{
  "num_attention_heads": 5,
  "num_key_value_heads": 5,
  "intermediate_size": 1280,
  "norm": "layernorm",
  "positions": "rope",
  "rope_theta": 10000.0,
  "qk_norm": false,
  "bias": "qkv",
  "init_std_qkv": 0.0238,
  "optimizer": "muon_variant",
  "learning_rate": 0.016,
  "lr_mult_up": 0.74,
  "beta1": 0.95,
  "schedule": "cos",
  "doc_mask": false
}
MLP neurons of a small language model. Each row is named by its layer, matrix (down: output weights) and neuron, and shows model dimensions 160-319. Each number is 128 + 24 x the weight over its row's rms, rounded and kept within 0 to 255. Numbers have three digits each.
A block is one neuron, or neurons of one layer that tend to fire together. After each block is what it responds to, as a language model described it from the Wikipedia text at the highest values.

L3.down376:143103143157119114137115106142107138148176130090135180154129094094156149073148092108109121150126126103098140083156140145169126120114101130100127102098127166126164114125145117115093166122092139110113144162105114120140143123113112118100103103123144119108148122154122116149119137122174090123148120123143170108107165115099120134140154105167114136133129071151154147140103119092130117137155120120103093125150128112149154182128121103155096093105093133117143155165129149138115138141117152
L3.down992:134108205104090116085118117161155169154151144093168121180146135129145138112132163100161115085155116135123128141139112155129096109142154141133159134107118140130095100130142109159138125129137146144086107116113128116137135145111117117134139141108103148135152093126120137174134114100097148172118066156085151121132107114140138138109149129104141118138103136093133106130172153131142091114173109114158109112148117110084087101106145108124090132192133114107102126160108145089140140156144159
L3.down1029:124169127129118134142108099154140095099099127106131131109108140136126160165122108092120129099125157115135132132104124127138133119083158155149144135113170143070123113121118144077120157123140132153141087104103081181122095102148107131080141107147167117139116130075157163143118133132120142083194124155166123160146075119125143084161086138106119132175123113139128139129129122119151146147130134137148145112178130117066142134119165162128157113106097116098127123166104173140144111139130115
L3.down1138:143148166137136113101103127139137198149126129138112121135155114127122136100081135156109173138134110138104160159174106109142142125137149089107153084162092157134111114118153128144129116087112145122127108120168134158125208126153175160119109135089136113121121145063147119144094126120084137138101165158093159137138127144116120152120129072167145142110121113124179071133129117135159099131160116161167160150123148151089122149113125134116118103124163117128155143143115092140121144114145163
Responds to: Mid-word fragment pieces. Short single-letter or subword pieces inside longer words split into several tokens, especially d in postgraduate, degradation, Cadets, and n in pregnant, non-stop.

L13.down57:158102163121109078121110125131132157103119127114141098121104130119113168130134115128118108122057132160141120120116137126129125165105129098153127110158154129231129105119143120133128126117118136151116182145118110084086088185138098064179147096146120102140158105094108183112120147113101130090128094104104130158118160130119141093143111133128153121113114158121126135113130110125133094142103138100122134125127088166135145176137160109171118145153129162159076144154111122121130113110133126
Responds to: Mid-word subword fragments. Short word-piece tokens inside a word split into several pieces, most often "s" before a repeated letter, as in lo-s-s, cri-s-is, Lo-s Angeles, Whi-s-pering.

L13.down1157:147156117148102160064107123147153156144139132110073154146129104192113118151136129130138141155122150135101127098144152145087127124119142140106138148122143123211090154114159109144107128164143106185148155101114145093162105109088102113144134125155100102162153149132171127092144111141143156124123135121147158145125113128156124129090139146106120144142150154140118131119116142144128112126139136100116126147135126119191102144160168151079125119109133130109149094144110146113144125112132113
Responds to: Mid-word number and quantity pieces. Word pieces and digit chunks inside a number or quantity word, especially before a hyphen or table pipe, e.g. hal-f, a six-year, 1:54, 76.0.

L5.down32:103129092128124118137144127122152096101112131072178115118141112101125109120137159126162164115102107129153129140132149143139154153146164127154178107160137096157132151150143142120159148089146090136145165069131125116143151103091100098145143152113150175127135108111142109107101102129060151127097108129145109135123095134090131093118114103100150127153129148131132145130121130128102113124144139139132144119122159115113129134138139063144127150097118084129170134142075136118080125100111159
L5.down310:105155138129116154137141178136128108124118140130112117104153121128171230114145128145097118125113125134143128144122134129110132107108164141136131139136089143064122159167106118150133097149114112137111139143100150105082140147118133142092180100107156134066159174153152112107147133120115111108134154119110113130104136090117131114103125081152155125145123135149119152110146093136112147105149134068105155087094128137106180152111157130119073117101096125154117143098158112131135137125125125
L5.down319:105140162115177088113107136067139137124119098109128144120079182166120107142115166156107132146138114107149134128140095122086127125104130150156124142123130124052143097082153107108134131163134130125156143124131099138165157122086125094117159121145127137099121143095119131115097107119160127099128087132149207154135124121116125134112139125129121132119146131158118142153128132119157154136143146146179131102082146107102175115144121129116146118144130103112131126145135123098120112133139137
L5.down330:125160096113099161142163140118126119112128099123123139087147195087154150136162136200119097132130129099136153115085141140044157170105085137112149095134154112138128162171138112130121128116134096138122065152112127128128126097104136119124104136134074138128141141165165156114121153055122105156105164125143143158153075111143153113135103103182150151116169131112117135131129127149094123124118181157110113141067141161106114113115126097100142135139112087139104098128145152118099170093100110
L5.down374:160151149153128111148127156089141134123103142162114130175151123153136095128142152196166124137142147113159135126130152156174112137108123098116112109148101119200134136160142125091118113137109132131106094096108123113118084077171126123131131137146172115100111158107165156118156118138130122111119136119135118115175142144143099128118097080108120148123138139076143160080096138132131123172094161149118097071150159162121086114137111121131121130141137100155128102137128163136123132161135143
L5.down383:155135096112160095149118157126149120136107134148073129128120120149137095095114180135123144116108103087135115132131114128127155147122066136158140097140161153072097123156130139133123133116131114122140099094118106141116131089122165172145142151137162120129144164081139114157142122106145152127129105127132155145159115128114175113114181099173098152125123116120058117127191084147131155120085150110140122149130082086131122114123155105113128174121090123115142145133116149108115112192161094
L5.down395:091111070111114136146147111126136067137134146145155145127118132153145128151124120081146120108148137088171100153128120133162125113120121156125161150068090134119140123116117128178085140118139163101168142173129182167152109112073105144097131191141128126094142113135127113095066159181136126157108123103129152112148137125160141156132115112117135118110080148113111175165111125117116138150137127123096107118113141127130125084119173080150135134126114129104122131158115106168122146148099137
L5.down428:129138165135140056092124152121141117141159131126130137165137119135110121132099141117115154192124119106082118108144121132102122130160155118170130129182110145118094125145134147116136152123091132158089101173126136139153128153155098113142106126133117133154120148154107126086145101157130138136127131116077113134156113127114138093109125147179102113122135135102165095106075110113125071111124130132130125117134105091094113117149138143116147133122094130153153172159161133156133114103084122
L5.down440:135131141134109177108138127111118161074128111094133145159128118148126152095079133100116091156125093148150125149150130107145140135119106156139111124141156127146113162161135142163158146163125144115106104122148080151150137105130135120063152155127181134119119134113109119117115139120099114131150165135118074093145127133087119098121129132120074158136129112138178117136160094121120104106135115117111136145095136128121122126129132094112158144133114146169119078133105109108135122134131160
L5.down486:180134114152111116126139115129123112104142139138089128129133119126135112080146179096110142121149137125123152088115102117115150090159106114134126119109096109094175098128112157173108181137122135159125170103103085142134143126111087113168156127158136144117136125124163154135081074124101178122122135136084109087170134146185143117127120117151121131115113152180134131150133117137129147155140107099158104109126158136123112087102120128130115110149113075057117128141132142120124145139104149
L5.down558:143128147114140167150077147198121171110145126145111143100150116100167074171109125155109078147158140107150163107086117164099113137118169140112178114128144135111131145147138106131148109098100139109136146147104157148100131118117153126149145134106118119155119127119174124143123159126164120146086137097146087141092157113159138122090127118094119126159116133104127124081137125130135109096133126111066096131133152134154117200212066080102149150141120174139146133131150116149072108112134116
L5.down692:094157138135133120122162127161147111120128145109129120045162094121109091111155153108104145117092134152100104130102137124109156159164091128143135103118120127120140092108106203120107128169096131114107116165161171132100124120098141110118097153132124125126134116138088180156164110188094122105114137123124161133122144127108153134105138125127091148128130139123115146082136088147137096137156154129115186138093155123135145156175163118149143155120129148103115161100127152066137101122110090
L5.down752:117093142112118102132135107087130151131136105117111179160145123112134150128134157132147098126162139125117107122112151111174129133141102108099126133106115134127143137139146116108124140113129141153094131061101159089139121132094139125144137111128144116087132121102122123109172126116123170136157122114134120137099125083102141136091116120123131125145147092147126141114133144132110098156106146111116131138115097155113171125160135117138128116125139133152124127128092085170112132102173101
L5.down893:094124137120101127167105132135143093124147127131158179117147126088096128119101113111067094120101147167116133168147123137114128096130108095154179122130106146079103137134129100149121149096195154124137100181136128121142148161111141137166208106122171163131105128115111119128137087150130093136145112161135172120161142111117116120147123130139114123141155122149154153125109108115117088153125167116076100087134139154129086129134127126131115163167124108119074100119146110112111129134108154
L5.down932:152111160114130156110122167134088117178150092115113133151116081103134160132150145100112131147146096095121069107110116131119142122131089163094148140163136118153107134157122100089132127092127135131150140096113111126127126110153140148132138142132143117152143114089145144128131106212105123168135146105100124129132123108118149126124132103134144146097147166126131100109140074186118147123127136136108137101098117152099128132131189071134116140097103159096124129125118113116126132139128175
L5.down1110:117096127162154071107092099120128118128154120144144135188112130140121098107149145101122169043131083187138145135117144111098180104129103105127125163107127099155103102121112122097190117163152161132123160073163128132163124147136130153146114152102131084110142099112160137080159158089168096112119084123151161146087138148151144079150129103138117142139138120090167134133119131092120143146143115123121107126107119137137142131074146137156122089093155146149094100130132173126137156122095102
Responds to: Mid-word piece after a syllable fragment. The inner word-piece that follows a short consonant-vowel fragment such as ro, lo or lu, in oddly split words like Cro-s-s, Lu-ig-i and flo-or-s.

L3.down609:153135142110090164113132129137134116125137152154128110108148149153155091144116174120121152113130105135188053130166127112143132153149127115109135123168138116090107108101119150134098180132158119131143085141175092180123118083141111095118154118117181108090105151131101146136117098150137131117158128140161107136137116134175102121125105138092112130119099144140102102131154135114153080136131102142139123166140152111182067131131137156155133142112175118144089117117092110111149105125081153
L3.down897:130155122110114085116120113127123147129135132119163134150127090115131137135162120127173154135135159133131111115067112169124152156123165136100097093125138132094141120120150137103098173116113131133116091127171104172124143140104143160099093085115116137132134129136152135157114110104120121143122144128129120181081136122131129086143114086109143114115141130101132121124168151176146129176158134142104128152156163085156070125135169150137104106130117129129139103116130090111166099133127162
L3.down1056:138149084144121099118098136100138101137154159129183145130107131103103132073136156130132117121114112108125128131135106108110127129182114153118129089103118140094110130123135148123134165107121108127134159108101085107122126105164111165131114128187100172142164136136103120160156119139144172108098123111114074123107083179131109145105141138153171097146159185112159158176171138122110096129139139118119120143144119108120110068138130120132107183132155083101145114126097140134121134149101130
L3.down1210:158103110143126158117117159144094153114116143191125117126133155052109079117144160130139132105127133141091166115122141119123129155147074108112119104086115161110139167124142106145106156127166140142088164104145109086106148098132119120126122113105177121134152143162129159136117087087092151127146106106148121108133133104163120084154130108145168129098159099114150139129147105109143138131111129147117158110106142106064154119142092112107133133162131132141123126127131150140110114089122145
Responds to: Word-completing final fragments. Final word-piece that completes a split word or number, such as the past-tense ending in fail-ed, fil-ed and own-ed, the last digits in 14-19 or 12.96-17, and suffixes like him-self.

L5.down34:136114144129126125156140145154118136188154128131137121150132138121079073129149138127109125091150118089177122152106139083110123128154101106144150110149111152135143123111183133089108154124143115147128135139131166094118105107101112145115114129164177134162146157192111133122127163120166134124115143095116083137136118116134137126114082168157113090108088142135192088140125139127106102152130116146145116143096118168116106151138107175113172131065133129121123115152121082100121111099115150
L5.down80:116116137118145109120128157128137120109122145104098137150149138114140154126137107097109125113056143107111140116110126128123092113106171132162098156142146115127113144118083157091125137116112132148134141111167171086113145102113153108135081129150161090133157098090158163159161108158130116143091185120118111125117185127142127151134139110103092143097143142115125104162169149138119064152118146118130135169059127123120128122120133119136118084143156132132117141125137143093160122150162128
L5.down124:125116164139113121131111153171148143125133141130135111116114080164085131120125124128157136178112155144118111113073112133158114142162145087144145129143091111043113169130123211113119158112088107142154150141156129138142179161130118138167119081148116170114117107167123156140150107138107133169136130087123090155119110171156135115138106136117126170130149118171100129103158136102126136149147129120128135116146139146074095123121184151138080132154130117118126120170142123067110079128147054
L5.down194:153142132148116127099117105166115135125153132133136112098108138126150081116124127147128142162132134118149107144138180082149092164139144142132100133163115185133146136111138141099105140121150138144150122110128121125124168106118127144111116163145086112155124144123118149118155152118118123110094113136126129070136126153118112125119111133097119150132126098090084096131135172109105110131127118120140152146114133068108117113135134103139129134112159124124122132112100113119099131144130141
L5.down219:143107087100151136109110116100112154127140133118108109173117077128095137078132135127134108094157092110119107141143108151124153142123139115106145124166117109130111139145128108102080164121140135121114110165135126152130159136082216162149146088104155127135112113100093172152117083147149110134125143117165125162113128096097134127132091150128106165097163121146152148126129137125140111108100121156126124110133153129147114121122110129130179160163151126109098105094119117102124168122124107
L5.down259:151111131132131137087114140094139079127088158122145182115109102134124170133122132118055148152089138124143120089099113113121110165149148130092118114134177106156118158119136194101162149078154135140122098153146110137123101127135133099113140143168096132178166127138101121142154120136156165112107122130145123126122127099179129137159134140131165071125130166129133107078125141141120086147100134118135144128124136119113109141092123136113145146149179093086136167104117130140149124133157079
L5.down266:095158119129106095163114141144106159126175179118144092119181103125119142126100108140131128109168167088122129129121127135110106120170154151130127145152106098132169114174105151091110163154144113150137125155147106100150183133111132166127126118115124111133103152123139083062133119131140110111164136132121109109105168135103144141124124119106113129143125127121155136070140169109163148125174112130115086159142113176109107119165122123156093127135111127151149095108138132133118098124159124
L5.down326:185127104170176139138137109098115107127128173143109138103141121107143148157140129156129151164142148096141142151098132094111121184170114151093112090173114115176118127144120142113130154087123126135131148150151088096102149148094117148137154154161109147103147214117084158112138072111138127122147170135108127132104155125162172148145101094098091152116119170116124121123120107109124102155115101071117111134146116092097128162127114120124120149135127144151139141108140068159184113095111152
L5.down348:130175129101090158166153148159127143129125135126177136100103102134142137115104135076106139124126114149123127098147068156093112143133106141125098114160114154038075128150101159140150118092105159111096152159125131131129101135139135130149145145140098149134112146128189111136122138130152136148164150122144138094134126161151139140142159101113133120128151124113111141117140157122180110151151117120107101146167118156140105161130106129129108112144155104100126138125114078104113162140113112
L5.down419:150127106142179114099122186120110069114139147117138125095132115138141146144120107137116168170166158128118108149121140152114117152116103120118131131154155136140096146171122152092172160084131145147142109166086128093163145106123126108102126092165102127128142122100109120172155115109124153146147128138147129140068151118152105119135107139100152115111100154114083142086166138117116138131146117101110155135141125105132065120103170108189121135096130131113139127105129107122167106108126127
L5.down524:110153148123128063107159125104116120157117164164122169148130053123116125139078146128127184143149146168144098108098149137096180123102139144134113125132147138136114157136132136123171118124121162114117114134122171123143119073144128107108121117125118120158175100122109124157150147137135165116137151155113084108124110113140122153114130156090125121174119140163117141121166151071130126147147119139125118109140140145096142154091142136113129090103109123119154152122136134100152099101090074
L5.down620:074116112111128112118149107121107125139131121113136117105113131146144127116090161125163155137102091100153118167159132138140170153104177155127143154134144150064120129138118144154109109117134089136082144154089137165166090125122130081153118169126126148110096140098142110123136111102108137109156071113137137111123127165141147116133144136130161132131058148156134128121112178107171144085145101172117143115121121139119114153121155081135074113107146135108101132127111109097146120105098160
L5.down801:137150100131114129124161096124111146115141174146079107122116125083154149128124166090139130126139155108161155103162132191133077131112156126132129068129092108198133113118104081136106115075106148114135148151106131124097165134098173121161134119125125156180093156133139105187154149127198151119160129139161104124137135132137126163171144160120131095125120147161146148098146157153102113097156100116134134163130127169109128099095069145154143124155130108107133118143121141113095148140095098
L5.down818:128136144190121138136146088088143140144092119123137191093190139123164129145144092172134162141128161184134117153148121136136131123154152171167133106153117130091139148192110108106145134093172129122136128137135132121130103134097143067119135156140080106136122113128114161106105138120135131108100121113137114113157124106117117125143128162106144101115142134091092089130113119123092113145111098135123164108167097084086132118116132113106083089117176125124123137091168119139136100139137118
L5.down948:111117131194096128094158118144146127133127152123099090119126125111121115146132107112170168080137123159152089146119134144117130122086149121111095129123124139157103126117109143171119120115099149127118136128138126124125166152113085128173097138137068157129110123143130106114124122116100128122121118131155136129170119092129145122149165134111093160147127113144157122130131125117129089154134121095109140114159125114120146163166169123134069100156128173105141122118114066077128089128110126
L5.down980:161148138171136125111092113140102142172124105110157091167105120153130165160170141128135154116155133109143101138142151174126106132126082156136155110156104126146125121133133114160119156111142148130119136141105105126150126100116123106098109166140135146114120151154127149158118109104106139116125112098132087149110076104113135118140099127121106111113127125142101096109113078063109120149133123129123114145096099144133107111143105127137110135158113121139098141104113167112113110122146126
Responds to: Final digits of numbers. The closing digit chunk of a multi-digit number split into pieces, often in tables or statistics, e.g. 110,9|20, 3|07, 1|000; also word endings like howe|ver.

L5.down44:117094165095154156173127122081084151133141137124099151096084120159141153112117169111104120099162150094137116107119131148097110084182154133128120115111121133126083160156166122139143105107100111089092121129102162131162107161111151112104116080094173143156132153139173100141151141154180114085114155150137155110101126088150163138170154153152170141137113116104146160142123128134121121151086146154136100125138147154127124104143174140136093119115139101147168116124116123118116128119097191
L5.down96:157118116153105131134125100131141126131085169129136125119121140110131097086138115135100162170163123138095150121126135149144134112130127121155119141155166131067096099096114138149108108136117121141110100112116120073122162157113140147154126167098108129124117099135111168189152171123086129159079133137124088111104108107125107147166143086100112123142105104106140134108172145112108086126107107092073132116116120142074172094111131163129167121146097192104135082120095153075125076123150159
L5.down214:101097109128133131178147145119143107135101110125076134159093128099154086074173104142133105143121132134098156163141108137085170130133141092114105124133163103163138107156136131153125180050134123100162150105116133081102120138148110114135097097089141123112132115156134102117119158147099121149156112114100125101121162096126082185143094105140155121135097142165158130118096143106150133134137151147123118162115182088098146137134090124177106122092102075118115136115150131131110110108130070
L5.down281:117149113143142120098129064132104147163152140126123104164119130149134114113077121151132145116104102139099130199145131146116079131115087129124165137132132145121118112139141195129126133121146123159141087144119116107131148098083105154137169106157104114155130093101107134095162146114107124102139083089083133153177150145150122101141126167156121129146129131132110119088125097103126101130129107153125144140133129113125120157081165104142146082134073069157102113107090126123117135092112119
L5.down312:100146151135147148141070166106100147169134115131141107195103114117130136118113117091111136139162146137135130122141124190098124079120141139124161148106117110077140103119158122112094193129145133143131092108175136113132123085129148114147125079159130170105136118129160161132110158097127138119125139104134154116075156131135103114189104102117122131150082155151087117165119126137129084158119097117130131134113160125134104104107130101103139134104120142109129107122084101079153091119092147
L5.down329:168130104133133110107106150141124099136173129108155130155099122095170148176131115071101166133125127125094114158151140137110123139113108105124142137138147132202113130133133139125151105086123128124126122148176092085131192143169103082152140154140102145105145093113110112177143141106130170099133126137140149156129136126170136097103145101141110120122093161124170103122126108105149103129115120111104164149106087112169153126141116127141106142148131141159120145138183093130163101102122143
L5.down339:132151136116126125146117164140116164089177113130130151099100108160108148119136114197128115071109131064122113154138085094149114067112137109149172121138093171123122104102111134139120164137160109109105177134129138190128150123133126139138135121120121070093130135130125133129150153116154119113146187127109123168143155128128175109123133117171126163106143093117146116137106108128113088106124136111140155115125164123119151074162118128113167109129130110112114139169165150131159109122107139
L5.down586:130110133146132082147159095142111113114133104171139082158144110088159143126156122146132144109101159134168092106153096130131127135126190101126124164122120128141107119142166133128107164116110120144120119107098135160158124148138086086112144099130150080137095078135187111088149121194122121114127129116131138106135127108146160102133139148128146117137126115151109113127145102132153094135128129153135149133151140096142164136170097162136110130133129128132093127093095094098139134114101137
L5.down757:095124062088158129128125089096105168110170117095099111157159129102125134125165157077118122124158122119116146132128156109121148128098104117114150122061142163135130149166103121156151168119149088132119106151141148150152120117133153165173138127170112177134107105147102122113123127122133164155112125124150096096110114146130078177091160104179139132096101159126157170076092124154133116138110154151133130104085110087106108110176101134147146119128113157139149138116150135109119126113077105
L5.down868:117145174109158123106178112145132102128109107179132138085153108114139136141120162131177099097159127148083148114132100092099151105158096121102163108144096121088158124137123153128119127072131115161137132120139120124140178132119112129150150167149122122162154099114091116121157142120122114135137136106120139116160123134142120161072143104091112124114156155153151173120141081178125118165157144090132153078166154157100118128087101109092124157107152122076123152124104108125133189121113137
L5.down946:140113161108145124104122079129119103097134119120082124124117130108138165138170149142136114096113117092152096138172088137134151156138126144133113168135154184182173122168162129132154131157130092119127117135137107133138086158145142138159112127140158131139120081126146084088137112146130142138106095095135101137140152136117115135116117126153141176128149127118166122106148101117184125194118121171139077140153133149143159110148142144108162096152135151083131107120113134164154164155135097
L5.down971:096111181157137078143113133074123073108121101129110153145135115152119143097122152123139139126192161177134152152121137139128103122128159147114123100171095124161109101126127106179119127144112134178144122100156137061071138145117126147074132142172118105150137107149102148134123115159132154108115152132103122148108130122167082134082121113115139146131085102152097104128140128152142140133092103086121143141119103045108130115113147132093133089134148118111137145090158167134142139130111146
L5.down976:150106091152100089131094197139136120130126116134137135146173085132119151146128142099140085122162142154198123131111129155095131115129124118120136095123119107086141129138157131113122157164130150103128121111147102135119127123126102125154161122098136104127074097135116161146165116149115071125099125102127176126109133123099109081129153125107130115149146109140108141099156101111128131108120140116168146106101120157176123125143154109108097129126136085129136092158122134175137169116143125
L5.down1053:107142112154137127120097164155162142106117087139165098109096101125165148129103144157096125097110104107146146135133121086125126141121170150104113106141125127071106143130123120105186159116152155144119139103162117084162117149128161131108138119140077136145153117136135190161165159167146100171135122146099110143130107141107126147101122099092121108143149136149149153128127126119102128128131120120102093114110125134080180175107139078098113104093090166138146130168135143055155157133153150
L5.down1108:124129144088141090116120131135122124160179132158146110111109149125146153112153089121100131143125139090160127129154134151123136112118149082161089152150112133142140126116148076065157108170167122163117126169114152095094135118156098085109135138142121103126150163148121158129171158130128136107125130129102124130157114132141119112158101116100099131115133096159099107083129090114127124077151118137127155107165179107157126096088136135146147121167189119098091154137111135158145132139135139
L5.down1247:145118093139094114157150106147096145119163148117127132119127123068142129146161134104153138167090126175115107112119130128139087097122138113110135158115138164068157146137104139128130119115119138159091131110153150144108186140186140146150120141131142159159125122102169093133130146142134131155096135158116155109102142160120157172127149168121162097142152126118133201133103127137146131123126120164131165150127121162078115121140115080131157154120104088109116130082117164059095152107128098
Responds to: Mid-word name fragments. Inner or final subword pieces of words split into several tokens, mostly foreign proper names in lists and bios, such as Gand-hi, Bet-to, Bog-da-nović.

L3.down45:119162080146145119097143110150114130129145128137140138091122145126125123117127142172089135127071104129102186134135166174132158063102129137159148094149120086120157102125110145131171136134091123153137131127113116141131209141113137107142128166135157132116138120110104152088152121143071167136141145126188106135149133131124122150123113136143172140119106120141148097153064142157151145156166130115140115126092143136096145154138086104116138165129097095120149097109135148104113135115102132
L3.down126:132153130117083155100090091127157134112139122115104173125140113097122135112129124158150155129122138113140122180143147115151101081150164121169104190139117116106131127142096128159125116126152136153095144129111063161108125135100187140126134099172138108154146118138144122122141165106103112108140112189144120168176119149140173140102165090147153139116093128121184115126127093125139125110127117099121143091087139114103146118118163118109131153135088160129113119089081118145109165130129156
L3.down625:071104123124110151144136137124147137158175125151150142161117101150092136095152127126146158123122122109105114113126136139139151117115115084073159163182091188074116124129141135133091144118155122121104128129130128115149121145104123156091119122167109139151122156154085141182157125125149120139071131118102121127123138088112107128118153154133148165154148121167108128142137111125106172097142102139133080139104104153121104128155119123132119169143082133200152059089126129114128129120141116
L3.down910:144155151145106171076136122119164147151152143158118103114151112128104150100103084138178152149128152126118142180165127146129105148140142118173156085168131143144136107137126139157088110081105141110093152147152171139100134145149111133105105126103222160141176116150122128102097133097091066118134136130119099150124101166192145136144141095168128122126137114139128163144126115124136156123166111118161100147148121110105126107139133135084118122127089114147147125093142142144126116120124140
Responds to: Mid-word piece after "d". Word-piece continuations inside a split word, usually after a fragment ending in "d", strongest on "le" in middle (midd-le), also indivi-d-uals, decid-ed, Squad-ron.